python train.py --n_layer=10 --norm="rmsnorm" --positions="rope" --qk_norm=true --extras=["capped logits"] --init_std_down=0.00362 --weight_decay=0.038 --grad_clip=1.0 --seq_len=256 --doc_mask=true --train_tokens=331500000 --steps=10117
MLP neurons of a small language model. Each row is named by its layer, matrix (up: input weights; down: output weights) and neuron, and shows model dimensions 80-207. Each number is 50 + 10 x the weight over its row's rms, rounded and kept within 0 to 99.
Before each neuron's rows, "fires on" lists the tokens most often at its 100 highest values on Wikipedia text that the model never trained on.

fires on: " |", "r", "R", "di", "dr"
L3.up356:48 54 57 73 60 45 49 41 59 47 35 56 50 23 74 64 49 46 52 50 56 52 62 71 45 63 49 32 54 46 42 51 52 54 32 58 56 60 35 42 53 48 55 43 62 48 60 47 42 39 34 52 60 35 56 33 54 57 42 46 38 53 54 58 61 44 57 40 42 40 39 48 35 52 43 40 49 34 40 43 46 62 52 68 54 49 45 61 41 42 52 48 50 32 47 35 50 40 53 49 55 46 43 51 66 48 46 60 52 59 46 62 49 58 30 60 42 61 34 58 61 51 65 50 40 43 58 42
L3.down356:54 54 47 40 44 56 50 56 48 42 35 49 51 35 29 62 41 56 35 60 46 50 57 55 67 49 50 49 44 44 54 51 66 46 40 71 43 48 61 60 65 57 66 36 24 63 43 46 59 48 56 31 32 49 54 44 57 42 37 52 49 48 55 63 47 61 38 52 54 44 35 78 62 54 64 49 34 65 76 42 46 33 48 46 54 58 51 55 40 56 53 58 38 58 49 71 58 44 55 44 47 40 47 54 66 61 40 67 46 48 69 49 42 57 53 60 58 51 52 25 49 62 49 34 49 39 55 59

fires on: " that", ":", "amp", ","
L3.up192:40 37 68 62 41 50 64 52 53 58 76 40 64 49 45 61 39 49 33 44 64 52 57 67 41 46 47 43 38 52 45 48 34 39 54 53 62 48 56 57 31 63 49 50 68 56 42 61 42 36 29 36 54 60 61 58 50 47 31 63 41 50 56 59 44 49 64 39 49 68 56 56 38 38 66 33 34 44 47 44 50 55 52 60 37 60 67 62 45 70 50 32 51 69 55 51 51 42 54 34 52 52 42 47 67 43 39 48 54 50 47 48 42 42 48 58 62 40 42 51 55 43 46 42 49 53 46 49
L3.down192:47 52 48 44 53 44 48 58 46 36 42 54 42 60 42 44 46 49 43 40 46 66 62 50 60 73 56 51 44 29 55 41 47 53 43 58 37 48 54 46 41 52 50 57 55 56 56 40 46 46 43 54 27 44 51 35 58 42 41 46 48 48 42 47 39 48 47 59 42 41 38 48 49 34 42 58 49 62 51 49 62 42 39 68 41 69 57 40 54 57 64 67 61 48 61 67 38 63 39 38 52 43 59 49 41 37 45 61 63 60 64 50 52 51 40 41 35 59 71 49 40 37 47 75 51 44 48 49

fires on: " of", "'", " in", " de"
L4.up452:60 56 55 42 50 61 61 55 31 65 70 40 40 46 47 45 55 52 66 39 52 56 46 56 50 42 54 54 37 63 45 46 55 37 50 51 44 54 40 63 40 40 51 47 62 69 41 56 50 45 59 51 56 35 53 59 53 44 42 54 49 61 44 47 52 57 23 45 45 57 45 58 66 61 49 51 62 42 28 55 63 59 60 28 54 61 59 50 36 65 34 58 52 44 28 50 54 59 58 47 49 36 56 38 39 45 46 50 62 46 47 51 57 37 62 40 73 62 64 51 53 47 45 63 50 45 24 43
L4.down452:52 56 65 62 52 45 40 42 42 49 62 46 54 56 57 42 25 54 63 62 59 38 31 48 45 48 75 49 48 57 48 43 38 43 54 65 43 61 42 40 47 63 70 54 48 45 35 36 36 45 61 52 57 36 53 62 36 53 52 64 41 43 57 35 58 57 56 55 53 56 46 40 47 44 37 39 20 50 46 35 59 44 50 50 37 47 48 40 42 61 45 52 48 45 37 58 36 46 43 54 50 54 54 49 41 42 64 47 29 59 61 47 43 44 56 48 44 65 70 49 50 49 47 45 30 48 58 44

fires on: " |"
L3.up909:52 37 48 44 74 55 56 35 63 48 54 49 52 65 75 57 61 56 60 54 57 60 65 52 58 34 44 32 62 47 55 49 41 47 34 54 55 59 50 47 48 44 52 44 62 64 61 58 29 57 41 37 54 62 55 56 60 44 46 39 46 61 55 49 57 61 61 48 58 61 47 22 60 45 60 66 58 46 52 45 46 35 55 36 58 54 46 34 65 46 53 49 48 60 58 50 56 55 55 57 57 50 49 66 30 54 56 71 47 63 53 58 50 60 50 44 67 42 55 49 48 52 53 52 33 56 61 34
L3.down909:30 61 55 47 43 48 46 43 50 36 50 56 42 45 37 64 58 34 68 46 51 61 51 49 53 58 48 60 58 48 56 61 59 44 37 59 69 47 45 48 50 56 64 41 41 43 58 65 61 27 41 54 53 44 74 60 50 73 43 52 36 53 70 59 56 62 51 45 40 37 45 57 46 45 48 70 52 47 32 35 68 46 48 57 67 43 53 37 39 57 52 40 48 54 50 58 49 40 63 34 43 58 65 46 43 48 47 58 44 40 56 50 57 48 48 48 55 32 55 26 51 58 68 30 53 58 49 39

fires on: " that", ",", " x", " to"
L3.up926:41 51 56 40 38 56 56 42 59 33 46 42 34 27 34 60 40 42 49 52 62 67 64 43 28 48 46 53 48 65 44 60 35 61 43 44 61 51 49 52 52 47 52 58 44 46 52 58 47 46 64 57 61 70 44 67 35 46 36 67 40 54 43 52 29 51 43 43 37 47 56 53 62 45 32 45 33 48 55 51 60 38 38 53 51 51 50 45 27 53 43 47 54 53 70 42 62 45 64 54 55 41 56 48 50 56 56 59 69 41 51 62 61 47 44 37 60 63 62 48 68 56 49 50 47 50 37 38
L3.down926:41 45 50 45 53 57 54 51 43 49 52 21 37 65 48 59 49 56 48 51 55 53 51 34 53 43 46 63 50 33 49 57 48 37 57 55 44 55 51 56 41 49 51 51 51 46 49 57 60 61 44 32 43 55 68 44 58 41 28 50 53 51 52 38 44 38 40 52 51 33 47 31 54 51 68 46 46 54 42 43 58 34 32 46 59 42 37 41 24 55 55 78 53 48 69 30 31 67 53 40 38 47 58 51 36 59 35 33 60 62 60 38 61 43 32 56 41 42 38 49 53 48 55 48 38 34 49 67

fires on: " |", "us", "ff", "ary", "ick"
L3.up751:67 59 55 30 49 53 19 56 49 34 51 47 42 50 63 50 45 55 36 39 41 50 54 58 30 41 52 55 56 70 41 51 59 50 44 58 65 73 56 53 57 46 53 43 52 68 48 44 51 61 58 49 58 75 53 78 33 55 54 44 34 42 53 65 49 42 53 63 65 40 53 47 53 43 38 64 56 40 38 34 46 61 40 54 38 65 66 56 47 39 61 45 54 57 38 39 40 48 60 57 29 60 59 47 59 39 51 61 45 46 47 46 56 48 46 53 53 48 55 35 46 57 40 49 37 63 63 45
L3.down751:48 39 50 55 68 45 66 40 50 54 52 49 41 46 51 53 49 41 59 23 59 41 57 54 63 68 60 57 53 39 41 33 48 35 65 62 43 53 49 52 54 34 39 80 46 56 48 38 72 28 39 48 42 39 72 51 31 47 45 53 64 46 51 61 55 47 55 47 52 48 37 49 30 47 47 46 54 67 47 54 60 61 56 22 42 68 42 52 45 48 50 49 46 60 53 59 57 44 31 57 31 58 64 58 56 65 38 58 42 52 64 46 22 38 55 63 48 45 48 41 44 58 42 62 45 28 46 43

fires on: " |", " inv", " rev", "gn", "bs"
L4.up181:65 48 45 57 63 59 61 45 53 67 51 44 69 59 37 49 52 49 63 35 32 57 66 46 47 38 62 71 43 63 40 26 47 49 41 35 52 43 60 44 59 54 66 62 60 66 43 55 42 53 44 78 48 51 51 34 60 48 48 41 50 50 45 62 45 43 54 51 56 59 47 67 46 46 61 46 59 41 46 38 55 38 39 63 41 54 58 52 49 53 51 52 58 39 45 57 36 49 54 46 46 55 58 43 57 43 34 41 45 54 29 56 48 62 56 49 52 48 63 29 65 49 35 57 68 43 40 63
L4.down181:47 53 45 45 45 52 43 59 60 31 60 37 45 56 40 36 44 61 60 49 48 71 52 55 53 47 67 71 35 58 41 40 71 35 49 47 53 47 51 29 54 39 41 58 52 48 39 55 35 59 43 72 61 30 48 52 37 56 46 60 38 59 39 43 61 39 63 41 51 50 40 45 55 48 55 43 55 45 56 42 49 46 50 44 53 59 55 63 61 66 50 58 38 47 45 39 30 36 50 56 38 51 48 47 55 36 37 42 24 73 52 43 50 54 44 39 40 47 48 49 52 31 30 61 48 60 50 52

fires on: " in", "00", " of", " During", " during", " In"
L3.up382:42 39 57 50 57 49 64 38 49 42 65 51 58 48 43 42 60 53 39 33 56 59 56 54 35 70 62 58 41 54 57 32 44 48 43 38 52 66 47 41 54 34 51 43 61 48 51 37 36 53 39 47 42 65 46 65 45 50 43 50 65 57 31 65 47 54 34 51 49 24 54 63 59 44 40 50 51 55 59 45 53 49 45 47 41 47 56 48 44 60 60 39 45 45 40 46 64 39 53 69 47 57 62 49 28 55 34 54 70 65 30 63 58 62 48 47 54 42 62 38 58 55 33 55 38 66 43 56
L3.down382:60 59 58 68 69 63 46 58 43 46 64 65 45 53 56 39 36 69 62 52 53 49 51 40 56 50 53 54 56 57 37 61 38 71 59 57 34 50 44 48 52 56 62 52 53 52 44 52 41 46 46 67 40 50 45 40 37 54 59 57 59 57 53 37 50 41 40 49 60 40 39 38 65 60 56 48 52 43 42 44 43 45 50 72 58 51 61 63 51 50 48 59 54 58 56 53 42 57 44 46 36 44 42 63 39 58 50 51 38 46 46 31 47 36 44 70 56 42 51 55 36 42 58 46 59 64 55 44

fires on: " (", "born", " born", " |", " on", ","
L4.up488:58 35 41 55 50 49 63 37 52 43 53 46 28 45 55 52 60 66 44 75 51 56 73 51 45 42 65 52 50 48 44 44 46 27 78 55 34 51 61 36 40 55 54 50 59 44 58 50 44 42 48 63 45 62 55 53 46 44 42 44 29 53 55 54 25 54 37 59 52 51 57 58 47 42 35 54 35 55 42 50 49 58 43 45 50 52 48 35 48 54 47 51 54 40 37 47 68 46 68 51 58 54 44 53 71 38 69 55 48 46 47 51 58 35 36 51 41 57 53 68 61 59 48 50 67 44 51 34
L4.down488:49 58 60 58 29 47 63 45 52 22 59 69 45 32 29 53 43 52 69 62 71 49 39 49 39 46 53 64 37 48 49 52 50 42 55 48 35 24 51 46 66 56 54 49 51 47 45 63 53 67 67 47 53 47 55 36 69 53 49 37 45 54 64 68 50 43 57 61 42 46 54 48 42 30 38 55 55 33 52 34 46 31 48 45 50 62 57 48 62 61 35 31 46 62 62 63 37 51 50 56 39 37 50 57 46 45 50 55 43 65 55 48 64 40 33 38 54 59 49 38 43 38 55 34 41 68 65 39

fires on: ":", " Length", " listing", "ur", "|"
L4.up732:39 47 62 70 41 47 61 46 54 33 49 40 55 43 70 67 41 45 24 47 32 41 69 31 55 50 59 65 49 32 51 37 40 32 48 40 61 49 52 43 40 52 39 59 47 55 50 34 55 46 59 46 36 46 56 56 67 43 44 53 65 49 55 58 53 49 47 36 39 61 51 45 52 44 47 43 59 63 44 55 40 59 50 39 50 54 71 51 54 50 69 66 51 63 64 33 60 66 31 35 66 55 61 46 31 51 49 51 39 44 49 38 53 59 36 64 25 59 45 46 52 48 56 53 59 45 56 36
L4.down732:52 49 48 55 75 71 52 76 43 45 51 43 39 51 44 66 67 33 51 37 56 42 53 51 57 63 55 54 43 35 61 50 42 57 42 50 67 50 51 28 56 36 45 47 45 59 56 40 41 55 31 52 48 54 58 57 50 58 40 37 32 71 51 39 38 51 62 57 59 60 57 60 46 43 48 57 50 41 77 39 45 54 62 43 71 53 39 51 36 47 36 58 68 49 60 44 45 42 44 26 36 69 40 62 55 59 50 42 37 53 36 51 28 66 53 69 50 40 44 41 54 40 34 45 60 38 47 46

fires on: " |"
L3.up761:39 43 42 57 54 46 39 52 52 45 36 31 45 42 62 59 47 57 55 42 48 66 49 51 51 37 63 41 40 60 56 33 44 45 34 47 47 52 46 43 50 41 49 61 51 54 59 51 26 56 59 67 51 31 68 54 36 45 60 41 29 38 68 57 56 48 65 32 40 47 49 46 33 56 65 33 33 36 44 35 39 45 50 46 35 52 45 37 64 54 40 58 61 34 48 29 56 48 60 35 45 47 51 59 63 51 37 66 55 65 44 46 52 65 44 61 62 46 72 53 53 48 60 36 51 41 53 56
L3.down761:78 66 39 55 40 53 57 35 53 27 57 42 18 50 49 45 61 39 72 42 52 48 64 57 43 60 66 68 48 42 47 44 61 54 61 63 51 44 47 57 68 51 49 45 57 47 59 57 78 45 45 53 52 29 61 58 56 58 39 57 55 56 50 71 38 48 41 62 44 59 44 39 57 43 58 62 53 67 45 36 31 51 50 50 54 44 53 47 58 61 50 52 29 57 32 56 58 38 57 49 48 57 56 49 55 60 37 55 30 52 56 55 43 44 53 44 59 35 54 38 45 53 55 29 59 30 54 51

fires on: ":", "\n\n", "/", "|", "-"
L3.up687:28 49 52 58 53 37 60 54 54 45 41 52 47 57 52 46 66 70 44 55 60 54 44 46 64 74 53 60 44 47 56 33 33 40 50 37 30 46 41 57 51 53 60 47 42 62 49 40 35 34 47 46 42 50 51 37 47 39 52 68 24 56 43 64 47 47 50 56 54 39 27 47 58 31 50 58 58 51 45 46 44 42 60 50 54 60 68 40 56 34 47 53 44 64 55 58 48 50 56 45 64 25 44 54 37 42 38 29 61 56 42 53 41 44 49 56 53 51 45 49 59 24 70 63 49 51 40 48
L3.down687:58 58 52 42 35 55 42 58 58 25 49 43 49 52 46 51 57 43 58 43 41 38 47 72 65 36 41 53 43 44 53 62 22 57 36 71 36 45 56 38 61 59 39 63 35 65 53 56 46 37 54 63 66 45 58 41 60 58 56 41 46 46 33 38 61 50 56 58 43 51 53 58 54 47 59 44 59 57 62 40 60 37 77 68 38 50 48 49 72 70 36 39 49 32 57 61 63 46 33 46 46 56 56 61 64 64 38 53 45 39 54 66 52 57 55 61 55 35 46 54 43 33 50 56 65 57 44 60